Weights of a small transformer language model: RMSNorm before and after each block, no biases in attention or MLP.
MLP neurons of a small language model. Each row is named by its layer, matrix (down: output weights) and neuron, and shows model dimensions 0-255. Each number is 500 + 25 x the weight over its row's rms, rounded and kept within 0 to 999. Numbers have three digits each. A neuron's up and down rows have the sign that makes its largest values positive.
After each neuron's rows, "fires before" lists the tokens most often just after its 100 highest values on Wikipedia text that the model never trained on.

L5.down572:504547478507497462547518508514495480493538515480540518495547494520548507506475451528520501452477508542466514521518463461457491503496474534481490513494514535495531507536531495519508496506552452508498479464505479499470516480538513522520483506479496493495489506508514487466522468515472433507468533507517494476524466518516499529515545501501493519447516506485502493486448527515499515574465482485510524488492501492498492467536501527535496451494457482522460496492512523512504479510531515521554512497551526523524524490498475471515458476484501508501464509483473490452480495539510507508489549487483464491502466538505556472526524498498488483500527485465479495479497517522492540541482466519508493504470493488481498490492456520494488519516489506514469495511511456421524507462511454
fires before: "°", "6", "7", " |", "4", "2"

L7.down660:500434464478505487474525497515506507511481494541502491517508499530480474494517483537491554449510497481507532475486504456516482486503496471542489480477485490524491518497513489451560503503505497499506492544501473499476510492502544519533477490480489491508525502498462485502542524508471501528479567526478478544479514480507495577488511473532505501531495553462490478475480473475472550530523538497467503428487502497487497501478485478489477514522530478490458504512490500503565494532454517490491487544481469557500504472496523529507492466492546493518498463480485490484474471498503503485536501540512529475493512515467488498461459473522538505486497486493535512485505550484485457506530547502507478530481500534457511511484513548480479502493503514520524511472502497530485567473483481
fires before: "1", "0", "2", "3", "4"

L7.down619:540489539543515528512491491528483479462482536459485498535542493437458524513464474493499514496512517474500501509468520493485523488498504497544439512473476509536510510537542470473518484544563472546478483512502491460493527528499520515470508502461483485474478489521498488523522498491503454559543516506484507501526468471514490530485530514455491525488515495505514524499494475507475450523497458563495474456468515511511483520487481546520519539486526494537503491503482527515515510523478477477483475471472541473497493529497470516508467508522531536489468521493486468527506502499470495550460484482485499499472485500516523458440475512490512517538499498471513495500494527523527500525493490505549518473472486513532501518512464525499538493546492528500486524472529527542548494505511471
fires before: " |", "2", "s", ")", "("

L5.down434:485473485515476529510504530529500499526522571485466498483485486513524518479489492520500518518509522524525495502488497472435502495544434467526461487510502519484448467531490418519505484518504475532519509502521480507503541526484505494482480553528511508420500475484481484486509506475507518480475457491511484493510473547489487530460537496514492478508524516558460508520500540510511539518485516526543478471457503524494528465533543526469501472470533497493516490472489487490464520480503490499504512481500483521504483524544502487527511516461488519521490511474476472508458519483534551494531560517488488527472468486515533487505506504453474518487545502507551479488489503521478525486463475478522509474469510508491501500492465516486505551507492478497465524504555505486488448504495489
fires before: ",", "."

L5.down347:509536491487530495521514459525461487498487494495501547516492504517508509495488512457499498529486504508484517499513477540493486457471498476507477544471526517487532490456466462502511512541422447526500538488511474498479496501496480474512470489460517487524490545529537485518483507499518506453511493523522531504472531479515518496508488512480528558473492509493492468470560484506514477465524551479516489499537493521513516509509471492491492532499496489439495454527463471518535516505496529485544442529527532499528487452504465504477479517470493528499427479479507469495485483499518492521535505505514468496474532510482520514501499518531493526481489525486469520535534529448516480503484493505480479494526518511557474533493540482523522502460527516506522481473518484494417482483520517
fires before: "9", "5", "6", " in", "7", "8"

L5.down197:457551524499510470488527433498549494436485482475528512487513506502540520438474491513484527480508494515541519505509499465521459499502536475475523521506491517531464481517499479500519509489510546519484516557512505459523521486517502512506514537496483528525483532457483535494515494511523509484429500533443523528477553522482513487501462491458505460516492521471487489542486496525488499530485474474477514489530525533488494522503452467473481526521470495537519518515510511466494545534532534496502507494490454486503508540486530535480522480483459497498550445517502499492482487496517506487468529474521475491465485485497518525511500524545465491509464516491530465508494506525500538527483506464535467494526480495510514483478486556436500512529486511496507456482494510489511516523511496
fires before: "8", "9", "5", "7", "0", "4"

L7.down63:486487495531478503513521473489486482534528496496498523484483493505550486511526501524505478515494540497492528499519511494503517520537506468509498492482532491534514505545506505492478474503498474495492486543538501518477457514490509518474554455521483489485491533515482526508452509525503514525484524522496498531475439565528485459513486523572509472506548531519474474510467490448510538501505495455485527492501462516518491481463510467509486484503477487470503515498473471493532479484532491527458484519477507492483509502546509517519510519507514518526520492473481531578524574510485547509487490516543495497506467517469526513507480500551517501496515528474508474484450519526511470502514514477499488479581556497522526479475492525509497505477474447491507547526485519460529530467530501
fires before: "6", "5", "7", "oc"

L5.down88:501510494542485519490502499483484503517521474482466518480490527461507486504510518495494486493524537505537499495480512496519484480471514512533497525461511545464491477549468470445542519502515514539533473485503519500507509520513507485486479505492517481502473501510521528529503481494494519511520476482485456505496526504479472514494505471494482509498512534522501500509510543505472541549523496533508504452403526480516477544463534473476506524488529503571424520544476524482523544494526487514499461488497493471483496487496548513546484521474481527487499515501486485498532512465500445497476512520511495497497535487463482465478505484480530515416486520447526501501496468470512505525562529465507515522511511502481513486500473508470472546501489474496485545504544504473465505485546512
fires before: "1", "0", "2", "3", "4", "6"

L7.down298:479505476489461493476513523476481510535510476495535527492508535529473491489528480500541482484521514538494552519502504538490492467502461522495458518459449547538458434506493521508539484500478476505516521497509508528567520520498498538500453531487494515486496465462506496486496503500472483510533530489535497499522463449515533488477530502502511513476499513438527447503498473522506509529489509484472528508460500523519520524529509487521530496521480505472491467490503515519504529454508504507499481546513427526469489504507515441456540461516546495518466482530484515510515505451513523476493457488486497493525521508415488521479523482477485485496533486521495497495487487504494470454524509511492496490448495489481517476533489546494502506508499488465501485520541486509514477534475532
fires before: ".", " of", " and", ",", " in", " were"

L7.down171:498464521424518541575524498503509502471530498499491508493515522477450490528532500542490481538522480505453474524504506516499566466471493464493499511471494516494510481482506535491532490524436449444504519517505506518498516482486511531507479493494531518513484526512524492519487435508506503495468484468498501489487524453477516553461523453568515485504496507441480492507525502487483529511501492480466514492470484495473503489517477492487539524489467486492464494487474495513443514450503485527485491484551464486499485472527497509481535486498511491534463473495508505514493519511536529469518483456505500518497502455484530500503522517501531503434550483486500502511551489513489475486507463489504458442505516482538487503518486512483506501490494495489532477505534522546514472512497513
fires before: ",", ".", " with", " and", " in", " of"

L7.down163:538490513460490501512519455523522529499535495556542461460537499491479491514486514498499511506488452482533479516462477502499496497441478493521488504489558524476520482497533494498497447516483497492487474508446502506512514547457504533498513505481472482524477496510488503489472528453479497473480508502505476517500461527530474515467524479514476510488567475523525465484484498479497525515501536517499545486517503502525531524530504547521502514468480489479517497462487532496506508519479516540532518492491500550521474546481485479525526562512520510517523458459495498542496535486534499506537487492535528502462462479526519506527448503518483485507504501518511501476501492524469486574568523467458525475463506529529518491505485497495464542516506487496502537512539519477516505469472504
fires before: "6", "7", "5", "8", "9"

L7.down583:530472516526507473521522507517491507553475538455462503481527483473507519525502467500578503507513484525533467480493471515476491503506506493524542510483464528519483449471530508481504499497499441522551523492504525501470533507448464542504448501502472465457534473500548476534533474488487524492477520491460470506526510538514495514486538467511484503508485521498516488559500503493452498488553480484496515501485535511499519524528503483495512487476473481481444507495439524558494501475527514501499474511507525526451506508537528523490476503511492520504468518503449496471493522502511519480515518473513457499489544497492493511527506506515479525538529509468527477539508504513478487497526456504532518519447522510511495489531476492548500500492500453512519507528461486524516454466492500
fires before: ".", ",", ";", " and"

L7.down699:525497499500497477511441497480520505510527479483508535534532559525493506511553479513493500502508521509474531494527505530532533484546463497498494473532558536463513511514513527516522519531432476501525476509561471485475473486525486539493513448511519493478504498489515499489479499522552479557488499476482475455485485519502479512489491532473501478442533511537440520463517505438488539502484497527526522515476504471493508530504511506493517551531508479485489524504484463490483463518546471500495498529497475490512509511521509447494500491547537460509503539485458513522509502486511499543476485500543493496508497492506472539467486538493492516512517463463430553488474487539491517507463457480465499506492479487498524495513513513544498518514494525485484518501512510500478475481513515
fires before: "5", "4", "6", "7", "on", "cel"

L7.down618:483465467510467514503486507501539531517494511490529468508535481555504505544508489472498539565472499469487539507521445507518532490475501474486466471506493540491506504487514542471531467511481454532491518482510502496510486515550479548551520477508496492499514482500528493502471481487466530499479527529494457536524527516497503476468491487466505529479524506517531500446542507539450482518495470479485528504466485471516485500500493484507523517495475486485503544500489481514533497512525516542495487536515530533461517512506519505522527541522503504521589494478503475563492501483536512487529520527528474488472500515499478513472469481459522508502512451551475522521526517551496472508518485512494461478505476502531464467472485496518517527501538475495522525494488537530548512483527481
fires before: ")", "5", " |", "_", "8", "\n"

L7.down139:474447504469522460482502540508531532512522450454484513479505530494484484521533472529499486559473467524480485492528495503485487480492523506506484483495508497501494489516500500488486537499486481542515473481509529497526479501531520513517498493438530473508519502492500480545509530484550543481494502495534489472481572544512498477518513499479464465480513509526484517533490486502484460470511506481493529510529564498461469453565472508554502521499487530511508469466509496554464491480524479518487471508522481506469545466487499473498465518530524488469503483521487535499500462521481511483483516498485518507548503500484518490520490510510485446488564514528535472495522530506441493486479457480516464494470489521493467519496508449505533533571503497497526506512491516495518487501478479
fires before: " |", ".", " (", ","

L7.down83:445465470446520460490493491516502511496492543455523467488457515491469523521477496517550511502510471505528502478474437473448447495467489540518512525497484496505471500532511533517516448509468489497502536488486547481512535474476517516507474469467507493498515467465491480516510464498490499472539530517425489504540523543541470483500484509465503474491519497503503479473499452499433506478479499468543538497476487485482499514475486484511498475502528503455507440518498538466488516523491483481493499503492461514497499472556504496553534519514497504486526512504509510476525528470500477472520502494485443495493489472471506502518478550512508492530535548518507460493489504515512527486487495482482502473531512548536509478509527522536528523479536458472504499503522507490508494502508473
fires before: ",", " |", ".", "–", " ("

L5.down103:477492547490472473475549503532474470497469464489500478484516509509465527482530496510496496493531497517526522511480533518536523470491514504512476528519547463535460512504544508494516426491476484499539556498481502495530461491512511518461486518517500524480517475482513488513534514479492473497491481465511524502480515508531453495500463517522556483478472496507494488530486484505554478457503451493480512487454523508492545475497481516510545520514481494482504523504456486470449515474462516457484496522542541480473491513512481520477551487488483514505520448478490482529494475547498510506509513497534506481457510532488519510530572473511503506442484489522546478496530488494530519538488507491532539480513506508494549508494521488458522495490502549476491460522507492524458515513530496
fires before: "1", "0", "2", "5", "4", "3"

L5.down396:468524523488510469495534475533515493505520510515528490478508465492546533460550466533464510495520475498537514494514480478553481527492505538489497509542512460522476475507481495482504485508457477506530541510491502491554484487491530476518484528507457517509544526484533493518544522511506510461498498503501563485508530479450520495523477525496518457531490537471501493530504532530525518509509483500499509468481541486509535490509479504505522561475482467495510505485514503485484552511477554450491476503502469530501479541494465452451523456485523476470528437490484472487474515505472533470513517510488473464459505527508520481495562497462499542450456506496511491496525499523534521494504545478499510518484510521487499522475488498493523513519462515459499458495484460500520520491497485
fires before: "1", "0"

L7.down84:545498494500471505505499464485523457520490477498499472478474517509552544476509493514473520478519503500482517529530523502505524504472509536525532515522533448478523470480545515460548489527517521482471505518510500470510520484482519506472496529541497512530518489518495467509489528516506482504510520507452500507480488493477474553508499499492500479463534523504518453477477473517478525515479517477492526448504488471472485481506505464521499485507562439516494478517492506484550469510506548530536527495516480541475496491492526518494535473500566499504481481484433501497502486505452513532482532543533487465434478527465499478506475478491452486449503479484510506466529558482487493500517577494490499489526511513489499499543475527487482490524498535508514515515497503471535528504518463
fires before: "1", "0", "3", "2", "4"

L7.down387:469494516493463499499550512493502526466503468501466476502510555510525515525498481514479533499486508512512491528513522488509534501477529495499516442511531470494459506530494522438513490471522502513515495471478445482473477496492553542503456491507507488517522484518488502508503514487485524472491575526490504541520501535505503489530490479500530504476522510528491536511499479465435495541497488496473482434471525474498527508483494430512450515519524540521454521454475503508505499522497519459525500536526518519505478460480498541486494491482531485517494515485527482467540519513495502504541479502498489456450511510467459519468517525506483525487510503430524505468464493471543494479507593528493482549508484496504491491475505506477488509489486502472494506497513491490510499517538489
fires before: "1", "2", " |", "9", "0", "6"

L4.down594:507460497523522463505481519457475508546536492479541505520470492483495468461503505469456469510530496541485517454491481514487519475487466509541476518476481497547528513526537485531590471494486492472530464490494515489477525453485521528509463472487475513475495522464482494485555487564501511487505518490496485517509484539498519480471507496477456480544552518500453492488501503481492525514514470495491469500501501482503513476496500512495506471460531480472479492480516506528546531540476486497513486526518463504480497462494508479504529515460520508469503488515495520580466518509471486484452491474519457479496520487487517517511486574496506535512499484480534557536487516496553529480494506465521496504523499524503476516496499496499556494511484473535491499468524508477521511484509470
fires before: "5", "6", "3", "1", "0", "2"

L5.down257:519483495476506526447484503506460500534530489530521521441506526496486511520483508481512499541525519609515498494495493520505504498504478530522487510476462514459541487494496529453439519492506491512506487508538468528518498513522494478501495495492543486475517514482506528489500491459494487489500510517532494501467506518476518524511529513494486484550503508517507479457501565494477478492510529497485446525539493482494534517492529499511472539492521535464472512478482521495567528512492518501455496532500455489521498478486468492481472482514494495498487498491483441495487491505491455500488492515457498512461488509536463475475492485445481522498467532518493520562469520497464539519497481516510494537493485562542507519487494534513493541487441517497490542469476471491462470484492515
fires before: "9", "8", "7", "5"